Part of a small language model's weights.
Size: 15 layers, width 768, 12 heads of 64, MLP 1536 SwiGLU, vocabulary 16384, 114M parameters.
MLP neurons of a small language model. Each row is named by its layer, matrix (gate and up: input weights) and neuron, and shows model dimensions 368-495. Each number is 128 + 32 x the weight over its row's rms, rounded and kept within 0 to 255. Numbers have three digits each. A neuron's up and down rows have the sign that makes its largest values positive.
After each neuron's rows, "fires after" lists the tokens most often just before its 100 highest values on Wikipedia text that the model never trained on.

L7.gate616:160124098158138183112186131133150176076113176134193074133138107157112170127098172078168087154149160025062115142128078123119105128137128125172168160091111136131166104138069137150178058196136122118096209112193138181176133116185117103120138131117121089127099154111145175118092109088176099187132109144102209089162123144132130124071138108096097156134158171146115152110154154118120128135141
L7.up616:112107097139125191147139077124099194094128079137123127153141134162108138186096099144147159065103116147112112080211127136185146112125147169169094097193106107147153146076150095138154123107132145120142110138127146107119202159122131118162149144122099195131194192089134092102104162148194127104128128126110102240085218131164118079128145089129100167172195182112157156085063139141182144137186
fires after: "1", "9", "2", "0", "6", " "

L2.gate483:181043160088188115111163183164143128112160107159113146044121083139060160169106130070068105152136105184157100176131153111048070147128141160144140137090170181152155113130165128131105063111121149129109107101117127171159156152130141091107120085179149090137112132142142175108102146174095073103124077127136118132142091112077112124112157155135083158183197091139154102081106084137181082135148
L2.up483:097134114125158106118105130165171148120113189131130098140131091145159066095071185131125082097117192175126126150141122134177187109104168125199097093079062037158164085152074125121112096105134168159171123117113100140134126089156142143157111104119124169095139112145112109092019090179079116074133133112175098133114105073124149140093135125129214153111172074158052153138116184139103181152140
fires after: " was", " were", " be", " been", " also"

L10.gate1471:082199079108087130068144128126152120128136143182134145098130120134120108159097104108119129193098106158160138178136081154157157104153147112113214151122087142103166161124096137097162154126084137125112128062123138198152141150132098163131161113155137136133117163105165110147102086131108109092103164211101159128145136083060167156118176130100136153160152138143072153126082138137056127111152
L10.up1471:157121133160139184169128098135071120089178104178135107118045206120167108090076061155132183193137166095137141120134167103114137170127126111148178101126147111133068161081165161148147092103098064138164166090127176143136173142105154068133136194102072099077151136160102129085150116119124124098072117154091076183136135150123134160117168181125153099146137162103121097155151164116112167119113
fires after: "4", "6", "5", "0", "3", "9"

L7.gate116:177143130155104126150155114111119115107168171101170102162129144154126120111049139111111107120161170105103093173132133062128215079140125133138133126106158107172163111178110107117110163119112112136118113161070171077127125123176099141141180051117167140102134177159109105118106180092139166153154142147113164115095150182161151118149121113189108149110142064123191089067143122116171142078185
L7.up116:041123131093121125164125129108073176164075167116103140094093134069089164134095155146146092140107141125124125084127143096055073136148139134112114071169113075113143159152142151168086078162090168143114109146074121137112141118125133130149123079071113132124109169105109162163107136141105140147153150056069112154103106142128132138062098099199135051129131148093126129152163142166134112108144
fires after: " "

L5.gate530:140181077094144142141134137135093128190051126131068130078123122102096120153103137126103133123178130117134175098172155104087128125112115130110092175127094091167152141130191131139198178072156119148131173098129124093197080107146134167099102175139132166124169166094125123134151096155151102115136155144194134129168163181183098153132043108154168052091082139152201159100128113104160134130094
L5.up530:140095150076134099129089205146139078156108128112086118146136103165135085137105165093099164107159090167126140109158133127144111120192086191114214151132090141090136173134123154098180150098127129111119116131138142058181197121149196128095120141090112136135154136179112149119124105161110110127100156117142168105113211146132107158072173157139195117073161186101156099142136106160154116039129
fires after: " ", " |", " $", ";"

L5.gate871:172104122087093110146122168102135097157159099187133113097129155123151131122109129161139137091148110125074115083145100151129151165103140109116153135139130062162124119145131104147154130164132129139103073090060170126127066125103120082118174108090158106174161132096120122153138155149139116103138117130142088130089139137109082107083105160141125100140083146167167134229102134103140111075149
L5.up871:083138142132111100108137121151165144198119151094133121139136110164088102133107149121074089148134109185164129116088157114131060086173158178070126104163082174106096183124094140151094086107100130129132133147115093083148135136134142172172118117134093097176148183122173073144145098123142151216153103109136184163082129094155165146100103153187134062131148139147153129126151137087148101128115
fires after: " ", " at"

L5.gate1244:128187158080120125145133145176141133140169210132127112171113150122090108151156092126123126145180119117136098173139160118139120079213151105080131169107107157100151125199134139061107137124180152108089203117136115148081060138105136143066127148145084124140139153175158125161165154139129087119086111201181115138129111080156141084128097071112047123122119109101153105175145134109081132089159
L5.up1244:135223151118103164167150112180095155120191112116156093151078131125118127137074186094130128113110121136074134093135132152113147117174163098112163091106192163161105113086131120083137139172107101091129129093097069144157158109095154138156087129160123118150177136080102103133161134085164174150124144092121107135102137117095161092067197140052092223117073100142062154139176143102070137085182
fires after: "2", "1", "4", "6", "′"

L2.gate989:102074128096164158129136131165142150138160118130178173119184138114077093119109141129151085108105088144127133134153171125121162090116085180112151140113154190130156144091125144044143115174184103096133146127137165095120149133129122167201125071128128124034094109102108136157131136127124134143133146070163090145087142117143119065098085062134143126171103151111116104112162162161110106120097
L2.up989:112094131118138140113128075173119163124097085184151161065187174174100120142073129128088011137151121136090156134091136140138175068116076160142138138114166137065147148101102161087119125147158124124087128130103136152095084105161199143106141125139075112137109101132165091131128100117132119144163113066149131148104089177162116151127109101104192082126121106096154135127115173116141170023097
fires after: "-", "2", "1"

L2.gate891:079101143140159150121131087133105129181170129133102123141116167098112128100136130095133143139100181117047107117159143128169115134131147130108099099147174185144145103163178121102196102181131122125147141046156106088131079090073161128146164130131079164074118131106105160121166079113089105099089129137102102139174103115115138112093137116169186163087086114143096079101115093145147195072095
L2.up891:121132126155094156078109146144117131107140110125130130170151148147105140107115099059139115209164186087094154087146184129142196185126105155107136118130202141075135115152093118141084141167140139186094096060100127086123173129117165124098133123138124150107089147159068166110117121131107104185173115193101101113108060077134164062115125081130135127112096113145115096113131084121117131095114
fires after: "|", " |", ";", "0", " D"

L2.gate605:068182082125095108134112153134132146126120131119123115096157155053158113124188139130098101140177179125186111161137134156096139143085184141059086036170088095104111164202102117129121122155088150142163109066114140160120177108134119169127120145138108162102167095158105137191068089115131134116194171159093131138180156181143130179101131102098114133126125165141159138129132137099112096143186
L2.up605:152068140068135142149176121106087096120119119185086139148144168132103041154139091125146201141167138146233136109121128146129103124120193074162098135102084112168127107151137153135064169135108110127084197119157127094124116120127110121099138188125107139115139157145114108137073111156157097120126125161129107099113103133098107084105137130107067156115131119103075108106035082112161152105023
fires after: " was", " were", " is", " are", " been"

L7.gate559:106154126109104122137155178097103137137151119092148105104095129122169143174149146111091156171084182084144158175157068081136137118134153156075179173144094120115179040119168145083033152125175152162148128129101163120184082151081121100105119163058134097102148167131063149097108123109139073112155168150098096108114119184081101102143078109088058063130144100174154139161082124182180096145116
L7.up559:169119066134166152166163162119104128135101098110129090131137156086128126073142080132110132119187118108104082111165158155147155141123154147166053100176178103112186135105086171094129140156120059129107126064131108128124159111150140091119142092152138126121133144124130155152124144124186162087030176120154091120098153118192123104120141175115176093165167121144136143140165095114120117154095
fires after: "9", "0", "1", " ", "3", "7"

L10.gate863:138143137147126091132141141173121067122140162142134119076032097118144116155164113143154097195167087120102131128182113131182181094103166145171146165101153133128086128125093130188187119116196129154099187121105112141116141114090098151139117155124128124160166169084210092188077132090100163170140063096107140122091128132127119093127138167147090101054111130144177136154147135193120207116166
L10.up863:122171084155067155128138145084145085148136116188137105111071194137132141157129131144115115146121104054154157163104130178160148131172067146127119172130120077157066060115132075135111076078160120074140099061069094162114165142139124127110118129163127140125129193122140072082117143142189119104098118117128105136109107191147178105132077141114067051110138103172097116194143156154140171143139
fires after: "1", "0", "3", "2", "5", "4"

L5.gate55:154062125127120142142087144152078176101075115078154089098125072111161097147152153124169128135141133126165113115149095119107097123124149096122138161143112196151175153137103119082126115120106178109109121190087098120153124099113145174123122116207124104158120126147129116128099159043109172155201116149173143088122114143113159105119114189141124173132080127124157136132126065101130130147103
L5.up55:118130112191087118118094166124076157094128100122101091127088135124105082070159144102113106100098142140137096106146083131115095162153129159146138132146136179155178108135130085100129111048110195107088144087109154134154132100099128181131102143167135140137119150151162119104057157131101154184168156096147118105171100097114178153138116146114129135152137163069092114111130083132158160158163
fires after: "4", "3", "6", "5", "8", "9"

L7.gate229:162114114139183136118150150145101235162130211209125110115104167111038119128114160151182073081124025151155139111138145139204182126100089089126129081174130072151175102144151147129223151149114083144170111154102160168123100128081111108137112131114121156101155124075133092143051124086153117181072139124150131127115163143055166138089133166107193138128152091146063171120116119078109153098170
L7.up229:134114128080177159153186108131083090146141182091158069152141152166141140159175144119118162125115094049171111176056123135133123125111155137101101093160134153083095163140137170077077134110138147134090139121183151136204169153113160134114163112160171086124129120136114119135136097115133096107121147114121121166102120134171143129101170144189145101155135111116077136143179113081131139063133
fires after: "6", "0", "2", "5", "7", "3"

L2.gate960:052137042105084107072088080164079079110095125195126113106125108159110098114120137127111122119123222146143145111151162131149129098108155157208131138113143117129108113139153076135147158128156136151126127131127108085130133081089142149169123124125154175087126131140155136182125136204122173112168209147095105125086154129124163142139167146139150142151192142089109147142122223095126130131115
L2.up960:059067165136173089123122096140115074143150170155087138101137134104059083101157108093095137142136145130148101104140099152185153126102154132137160123134079159125122130076127139135122136137182133095120113157157107096139187083137135115109117151060130156184171140118099118196115132129133140126159112119133137124138125143129087040083141136119129120184166163108144102124116164127197126118165
fires after: " was", " is", " were", ",", " are"

L2.gate33:124138132117133128150067105121125106141110112129150068117137173087011135140153148094098116156162111117094150132117137118150127123148204133198112167111213103183071140117132127122075122174123072130121082107135090158153036050091141141130115085160104166049109188108086104117119120142128144136094114119155099166165156113126139126077088117131163094120160109090168098120070124125117111137036
L2.up33:108131154122110113147126114136102134130130184174139143119134110138149148085155100082096073124162098129148099149118090122136093119158200204135155185084102094190122156124114144125151079072154167111143158103208126180088070086093132126132112114165146107050039144149128115155114136089143103116119105160162110086099110083088137112105152163141127110160085110118116105063085127130041082037148
fires after: " March", ",", " April", " October", " February", " May"

L10.gate302:112048178114098142214102166062095148134056048118148080134120140089070136168136111141103151196137119116109118165097117103157123096119143107169142125167060136093169180182149149124140129100099094175155078158091114149156142132124148120098167117129120148172234109129108137083163118106161111158111147125128061103138064119059153100165161158090136138096132069112110081122214025159102166138145
L10.up302:112127098201126120107154099126189127153148130077094128101134108217076151139115154094111050142119139153181118131117150173162100221091118110166104125150110155065095151080106150134068178188102133129127130139130116145112160172131088169128077184117128088108125140126098173121139108107070139121128060147048163155124097063115225172109169108126101100064147115172097102141096144107176105074132
fires after: " |", "6", "5", "0", "4"

L7.gate584:123089152161109171121118163144081141160153131090165167162141137139094141152110174100123091093153129147104136128139103167178165041080114131124127150120171127106068124101115165111085139113135140107061110153127135083117148052113106140130126140114111123076137183111149104116069162160122174129140129127106109143136117140098134146100188086069084118126103160121092161078082145182112115120143
L7.up584:117080106152107160185137104131136116070108136133091171097197122103118100161171156132107099037159161149102139202103099106101089162167065158137166138071109119136196166086105150113124116151119127146134182108092140093143119189118125113110121115135156125189106149139137185132134173132150068127162081049146125132066153107087069054095103163149140114084134097132160104136123051076129135124091
fires after: "0", "5", "3", "8", "6"

L7.gate872:121105139114149132171109096065181140111161109163163159171133162146104056072112144087129129167107135160141090138167121120166112107174124115116178137172108158106100138118133202092113114131186064131193086065163155178159157150147083126077089082145079173102146124097122121105146231131061106120113109092107155153143131134179104074164109052110164104132128017073148125086147156130137182091093
L7.up872:098109121098079148138122099090151135106099102144180167081107161119129152123110149126122126143128107153141135088059138125104123112141156104090123156091129084106118107141103114104183149143113104103169141100147132111132110081104120101161123146112090131103154144157131089195116139122195120132136058049142155129103101172145123141092083131091147098065121168073132122108131128139078191123145
fires after: " the", " his", "-", " The", "l"

L10.gate59:126151107155190164119139092088144149148071202029131157138160170140155133196099130107130133144114115112087108125095134065105146109079132128121057084156101150104097146149110189071110121148158155099145118100158147112159183172132159190086129031125139090126135146129117081086125089118153083140110142127073126116122142129150143114156091147158140095120113114149112143180146106123114146141094
L10.up59:130103114144109131106129073204119192093143172123100117086109090058151165092115098171153109159125131128122090145144159161138176152098141174184117137119132107165145085115076102166108086156165179159187123117111073162134190137084127126109094120120101125126153153170128201181164092112152080068118131108173127104065153109116113138060138187113177120114126091128105092100178121148141165150108
fires after: " ", ".", "6", "1"

L5.gate1185:180160130099202125113141066138120139143123144116148174085106148137149159156134102110184130105187157131147139140134121092096199141150106161081125145135097119127185133076143182173086159132112075157147106128058073117123092043132167098103148119109151100123079164112128123124117100100135126188132141064097149134101189146195086122141126161194079148181156152115130102090124073124137111160120
L5.up1185:153174130111107102116096121082056114080169127143100108059095152123159131103085128125159071114149185129160119129165115056119130143116163118067151156185112128101134145137085149118125100071128161148133155142141104154077137109119084128061150075085140084175124186198141140141127191121110164057114104135133113112133146177168112112100129130085092089150111142119123110135089096079145163145146
fires after: " ", "\n", "'\n", ";\n", "1", " ("

L2.gate1376:128134148130137155127102147096156129103129125043175082122160110097076111143128142087127124162150109162114128068118186140097102129111187078120066141129134126167152147167106119223145111123103133079146160120118198129149189140131108110123128099160115137142189117117136136114098087161116147128152144145157139149089114135166117138115155091104150072146200117122100163112165078155123116108086
L2.up1376:137098101076165109121112100136111179173044080160120118138141128173077110118098107122120158199137155183110113113108048137106159137128135094112121124065162083154118138125076231155116109180164094134117133121137129198136110126138166153166114094126126117121207094101124117132072142087090136077126110143137153126179070112139121116130143103128100144122142128162122142099134106133122150170088
fires after: " was", " is", " are", " were", " be", " been"

L2.gate1125:155046158156128155154172141190124164097132112078125121090131100113121097118118180083138137140156132164156153182081094145132149095118155135172079119112091095092191129176050158148071165095158195105085131123115112151148114173107165065131116139122120109162118105114116115129071109157139125111137121105186106127138166147180077127148165150146173159149144171118149088146137068155115146155161
L2.up1125:124151121093111165165127108102163100126135148135150119166126129085123107154091131203161162120205172169120154089115142093161159142127189169063092120141158137111160164152151165118119100130136123134157167113129088157099133209165109137163150092166092078131093131087104120162195120126115091121155117110207103153105162146083094141161162101152119086085133175120115095131163085117134137078178
fires after: " ", " $"

L10.gate735:159134131180144136121132111120118146094126136098100170135121116138193112081137094152074085075174160133087109116096158123129127138140077120108114135138089098163167076110152114154156111086189099114081089102135108151113107087128090140090155161205168158097119094149161151114122114095157072108126170126149135195128157156145145076178137143136021106125085140126097060137098090119101125145124
L10.up735:118128037166149157123080087102124093103126147112145129133068134130117107126143066150114138149097119138197144164076116088119123128098115132090127114102114150098160149173149146133101073130171022187131094085086118173099086117187114121082105135123117080146151083118121112127081095075122143064170139107195077128120114122125063146142108082128100188152100079153108113181103086081167106143137
fires after: " ", ".", "1", "4", " and", "2"

L2.gate215:121138101093114180176129133133160081127142127132182040168162093085121094117135071129116139116151121141093142145179089102071110136153138132125140070174123120077117146154098146106158150130135160128149169166135142145139152071110130230119081079143120130125141112125209119151115108141162131098119136111099175148151133101120118175078129151120062158160070085133130087109107178179112107078197
L2.up215:128108112147111144166158082134138105153111112107171170140066141163142187122147123093148154158127190105183138164176163131163114108152075124150136148139167152203096120113114089140140138143148133097170087153161150069117184099159120123096104144153108142192195138071116086098121159144109095120159135153104147134094088135122127167166168104132131116127105143127162164124105186129139136119133
fires after: "0", "2", "1", "9", ","

L7.gate1063:067068161134143123166162097135162102090156108149136127148168111072142140116129115143174144182128150136116145131139131082151108144111149124179134228165144134093126125215160103111190105166081156149167177136120157078165096144123122135137081075143149136205096113120115114161122129133109156140138137083123134137107136125144082116081143139062118096073127118112128120158064093128150142109170
L7.up1063:168129020145145130103099148104083090124095127103113129125154167137125090117174140111119113136161147168125125121161116123124149117159147149117143052120128135137106120027112140142064152119151138131093105105121119156114120106130097150138159102088101154143104155065127104088119128163139112150120129178110075107137121113116165113138139115065120110135208115144114132148152084058088176188137
fires after: " |", "|", ",", " Score", ";"

L2.gate373:109203136145118123118122089117141181121182037130162121176130124086173146126123142134228110113159127152110114146137129086104156133120105108083076145102125170047165153139099141153145084121057166119156139122113137104106112086122135062145139135121118133160176174116099153176147139218130149223122109133147138137089113169165117122083086099145180072117167101102119143105060112166109060162078
L2.up373:140165179113149091131090108136137091115152173188110140119135097098153118137123113136176104122174139100145144169142129093109106140128129121158064117082149163067216143114099164116129203109120152126131123151137156127108114083099115119123155134094130146125082136154081091151098164152125075146111090147120135075076149136186137155092090081140132122103111131090153091131058173089131125159099
fires after: " ", "0", "%", "1", " %"

L7.gate1230:148165162115079120119122137152134141128125136148138187147086107111120109130120180099119094153165124111109096156094105124162152119109111124134172093215134138144138151095138143146153142105110104142092124107146110080096196095114130129106049098191120180155127154154161108123089121112049123100168171125122106157153194155070113162176119092132149113121128149151191132187126123075127135152178
L7.up1230:084118105119121152152179143136117088134071146186179124175108111105135159146176156106126162145110125085140126145106142126134123051214071166130134065165108093161081161136142136206169112195183077134122142138146105105171123136122154105096127129102083170122096139151191153122143105164109057086112104198151146067130154142126092091101115125103079129118130148151161142101100121072164145125135
fires after: "9", "0", "2", " ", "1"

L5.gate597:110100144115171127110180153064099155135192131159108143130151077077113138134124198113216142123172142167089119188115166104104183111106123109149184119155148154111135100110069083151189161156105121153162129128165168180166130197151160132140128139078180153112123183139123145100169162121129148137102151144119119122098118167097143052123094124078163160100164107195084144139109168124105123070121
L5.up597:122111115094113098141110124149125128128097187100157087161125113142182210118097114180194119096095178111188161146121110137127089133200119096152144039115172089153103175134138127111125146076095073091139111155124171115154124178120133157145120148141129091122116084145207092105146151159109130115086165166132114155192152139168154074167136178112140163101133115088199128106141143125082110104190
fires after: "1", "0", "8", "6", "2"

L2.gate235:117136064117096133065093073148105099083127165167057113093117152108078148096105087082149096117121111109102151125113174123142128085127160178145092174134121105082207118160092159144177141136153151115144118163126168083128136112112092126163169132137155184097134141099119122139142104141135181147187105120102159154107115104103103097146122134141175141090170124115144123132097105118124133183067
L2.up235:107124127111114149178123058123146134140172132097087137163141126097049155133138142082142123150127098114115102123135075042130150109078094120074140086079120143111152149100118178131142109132106136161105119129094141110118121103135115117131107118130107095217202150109115099085126155099164122086173109150128115097116174096088126180128115093163191159111145174138112178162060107126126116162157
fires after: " ", "\n", "1"

L5.gate982:118162126122150125118117126101127154125101159128092150169116148141073063117152102123084113105121141078127096157106111161141070132168129115171075191116130129122104121041148105146176186114158131096142120095123122115146108129143122113082133126129095168110164137150150114144095100058111082112078142156099101157153138221104159195191097105111123150114147159141141101119121122161174160147087
L5.up982:173114133138117164147116152122121122130116086187097128204102149188070072127098126163097114145113090082136165174109129135120072074130143128136158107165186153123074164093070120125123110087203084093077106179147123138112150170108163073114148135156203156115189115098151072103114059174142084088098110131179096115126052139115139185124151065142150108142096127078119124128158102083112128079167
fires after: "2", "1", " the", " of"

L5.gate126:096156131114084111113111159111162154134084140131141117108103168138133136108187169131045149068166136138167142089151128144119075099134111151164126109148096143122115153119147153133121113147135120093083194189112146083117109150136168128107071097123113128149048146129089127110142150126148130081128142080107076091144127131139128180132133103136172144116141187146136112170136119107150167100192
L5.up126:154090100152149136134127139117128150113081184127131104221108194084139125116134156162104168137129103157123166067165147143125142138175130099118062106125105135166099131116139183185133111116164122161062143095097106140172151136037117130079136131097091181137127098122142111127162140134120088140102074181146148129148098138133118125102142206159158112097130142107119068136105119127039107126089
fires after: "0", "9", "5", "6"

L7.gate1115:160143117160101164136137105104160142105107154091150102121142135132127135118186155121104072079161156121154133124134146097149103166165111133097165073076108123137099131108134151079102124097134148136116129158122123166076153155086144106134121111169055128158178158168125084150138130095114083110187163156091123160117116170125141101125084125165085147092133168150062092141127082162123104170092
L7.up1115:170148115099130108101137088084084147143127067112036146142115133172083089145122137120168173124165086194119122145119160166139169022079120141104181136107117200190151098113154080151116097075136111155099132166065128094143152149163177120061097157123138130129126133137131105172096099126101144105060112116085131121132119181154112162133083117100118092170155131162094114115130127037051132150169
fires after: "5", "4", "0", "1", "2", "9"

L7.gate193:168121163161143103143093122143173121150105161150136094085184158172182129127173136139123140125116117140085176111114077107168156170130135175112122111080097105159071133136144187141104114197105107148099145117176175110146177150129084131137206135113128180075126087165182147175070142183148163176118138123130100099094207066119092115161133122125153131134125140082132097129152121106131104122148
L7.up193:081106116075099097122186089117103112136152151132178147154078159123195154131151092137089102155153140109147120133119098143116085065146101066118149051151148135134123138087125016136083202140122255140130162174167097063093119121174132085090141159139128144154150105129153142172114138172097106106156108083115105181127112128154169147120144190097131183150089140141118090116177131105115189087085
fires after: "1", "9", "8", "0", "2"

L7.gate1352:065099138079100214078149144095138124093163061133108119183143121103147070094115072128100113110142080080107114138120127129140156141142092121119112126111177108106111181122131206107053158140161166189138183114156144134198098124163115214133159180145171114096060110155085155181126146112120104043119149176157120146158137032161160168123119044132105118128152147122106143094109160109206107110171
L7.up1352:080101162095169108143139170143136156091119082131088092156073143094098122124103098110173140130129073116184103122153158142134137097161067121157148137129143120075119103084174181109106109105109112099181105126171092114086118106100055149122141152152086087120134109111075161155139150083143113144138157137050147130139077146153139088152109036108198127109177155081089113161155146151165111105172
fires after: " ", "1", "2"

L7.gate78:119133101080128127054113139187132124137154120148073116168147122124102142177168111127066144130116080038108143108165137072110067119165106075133046115131150133098151075111104130105125151126119124180169159146189084151137090132120105128054135137131076104078169107115135151171098168128095109066099133123168129154157101182106142144100100210112116139178134086142150109147129140111156076062138
L7.up78:095138099165144151104142156152066113100094079126108146142072111103098120172126154135139126123126118086193126112121109124086117111180073153115148117109129131174100124072121095158160108111153049141129143185116101131147065149129146100142095127158152086138154095083180224158117101073127146064139100130130171147182105173106125099175112154103133096114090133103138113113100162146154122148153
fires after: "5", "0", "3", "1", "8", "2"

L5.gate1214:124138132108120114154074138169119214115149152081102153157095096100100119149180087119110134079094139169085083162092128165084151080171165133177121130140214150091176171159109058130139131171094138115086156126147108135156155121148135110080099128131141208161119190190136159184131127098149138048093129104117107092125139127162074114139104081170138084099150168150124115085041093083091099141079
L5.up1214:093101163115089118059118136092140126165056154151136122142075151117082153153084139144209116115134175176106075091105126106079129177068112102084093114125152135184146111112123139149228154140123059165184194129121132111192134159160145138134123097162133074200117084118127116161130163192147189133147109114114145184104093184113109139104128162096095097078141091155140101043162129106095109144136
fires after: " ", " (", "."

L7.gate133:097100147108080140180172105099115163098125137134144022145109145090137031140128152154132160104101116121110091102111160144168146120100136123180087168149120010090152140075137097149130098083116110154065179087148154156147172118167115134132097144130195092167068110083091125158089116163110162101141201100132153117109115107109180125097115114098194163152121142157108109088161085099175134158103
L7.up133:125123130123109175151131084107097089055106135163130111170179137122141090128129101206126088157153120120138132170159091168107110089130140099103078165136121114125122120120144181119185154096171128093127135117105172076086204036151154146104101119150124133165133157073117119192143095114127140140122180069207161150139130087094142143122128132128074125155142123138115100136145028069140116141187
fires after: " ", " \"", " (", "==", "-", "°N"

L7.gate518:153105142102138124104111158107134110110113137117082113175163209136115167195166121130113118055133146103134127147097142089157150101161122158123131080116145077135119040102135173172186192104135114153073117133148050111138117187211125173142139123093063160129129094127090140183125108120136130120072065074072095088153157125108136163122196106057130052072143137149132107179175140142158106064127
L7.up518:146130126118135144160136107110164135070168168159166111122114124142142119175142126086131135117156133150130067096138141099116147032207143173198146111101134127107137122073085144141230142135152122051137129138127076151072073073106081064142097186111203098111178170157106146136093097120171116109129166118139104125108151122110109105133082143167144156130120181128170124152165178079091131203135
fires after: "9", "0", "8", "."

L5.gate145:068069179107184160108133168170152182117108158114111206179072042143104063168182138121155083100159065126163078077126090096159133086118117150050120167089113117203115115096107147155098174126106180130096126127118162099137155085129102158151097122109135103160120127159186126133157157172082137105234126124103132123093199175076097144094131153093096179097125145144113120129154148121079132142110
L5.up145:136122132087142120110107114133120096075146115118105102110145067154069062110151109130094137109146079121105094101131145105180094146146151139142120145132111093127073126106076147072126140157125151165083171098111170086166174077079155149172133107129131222145116122162136147133142158177068099169138213022130161102149120172131127135093115152053054183149103094070096115128164084121097127115159
fires after: "8", ")", " DA", "3", "6", "9"

L10.gate949:188146171098115110132187087138129137153151102105091106117140174141089127122161130139113170090115116066143107099121135070122164113144144167164122134129170120115129158075159155129154155156116145113170157196135164141131115119166119139137143079124129120155132146147149074103061135157174153139119124117094170123139102096160117112107115137152118133099121161086061148158143098147119170111152
L10.up949:100126083152124141112138140135116141075150114118138166139095127111056099151125085093112116141135158136165109121106105148125129111137118253134092128180179112075169032126115158095147108145139119158193123116114181144113141126133088104097158087132175133145106078153162106092092142141163163153095134106096141081128172095198136124097106132138101125118128110144114130155123104155142147130099
fires after: "–", " ", "2", "1", "3"

L5.gate1067:143103109071184117135105166116143147075074089142118132128146092124157120086153084152090135130076136133122099106102159179116131074125184075083115065111156161151138084166161123097131148147096172133132168150137142125150129049131105101101119111155130188152165092093113103097089114158113125121153140153094201122153206127108140099186146169122173165131106144064127107125149124148091125161084
L5.up1067:170163142111154096136196104095090175141099194146181125139170157098112080108123099144123126113158098126115065073142127154120154079137200122164127078116117086097134087125188089146101169142041151103116132163168174133153085134116126117113142097160163137140081108135121152135144165153086159118127144103155122114120115184160102166174168121101145116072091137108132092151116226108116164172111
fires after: "1", " ", ":", "2"

L7.gate490:110167080113115122107062162091088121116155130066115110127109184156100089122207164141109130125193102110156112185205115174113175075120184110104072150140146166140116100124121104182088169117121107154089071190178155115116111109119140174146131124155076189106132121175121139123109150096130172139184120125120118169198159168167095163092163070077166058080089154147142134093161122106134080195160
L7.up490:142079143120108135100108083079143159125121157155073138147091124108102079123196130157151137103131144078132154151211132150128072112147108123073117090127134156188142097125103150120105205095169111101150102180139108109123142072151126101118104168113091172087142133143122126138120168179144108093139191115146088131125164127151101149055092132165133104122114143137127142132150093106156144083196
fires after: " ", "2", "1", " the"

L5.gate349:152133092121148157113185118135145072199103038154167113113171137151190096091212083127133073169142119145142124106156169106130135158130195150135116192129192137120126117117103121127112125103104153166137100110155104143165125148139199138112083128151087119132129124075126084079142099149118135141148156120094110143137100166124087084095134135072150150021161154158142074104105147096126114104168
L5.up349:136135168106127065118152131127150117131142101160163132141159099178095112104146125099069123103056164083121104152132057138165137123135132117173156137114152119120113168137166154120053096103108183150114151121185118112115157139116120162095171120096120094092134133129131176095109120087086098215104148128134149115130089211091046101058134155134130147137105127089081062135110118144116060102124
fires after: " October", " November", " July", " May", " January", " August"

L2.gate669:097068176054138075082104160106170072180181148110143125120101122138114158140123132117149093129004134114183051105205135129094211125155118137113127097124154087137141123105130192080134192087173089159175118148187159105163121172196115106163157171152117156102130117094088133122132083142159113114105091096129113158200056100099159086146110111160143137106172091117141158139170150164158125154126
L2.up669:120057155099112130126119091084150081146159138131178160130100094130110159149129142108122121125074146155098036111158084122110094077109145150115109117084169116078120150052130146133109147121107123168110126086122099072107138092162169081101125126139130098101165101127174099093147139135158153076098117129147140133161120111114145103161073136133158135161217120126128141171085084197151160133138
fires after: " ", "9", ".", "2", "7", "6"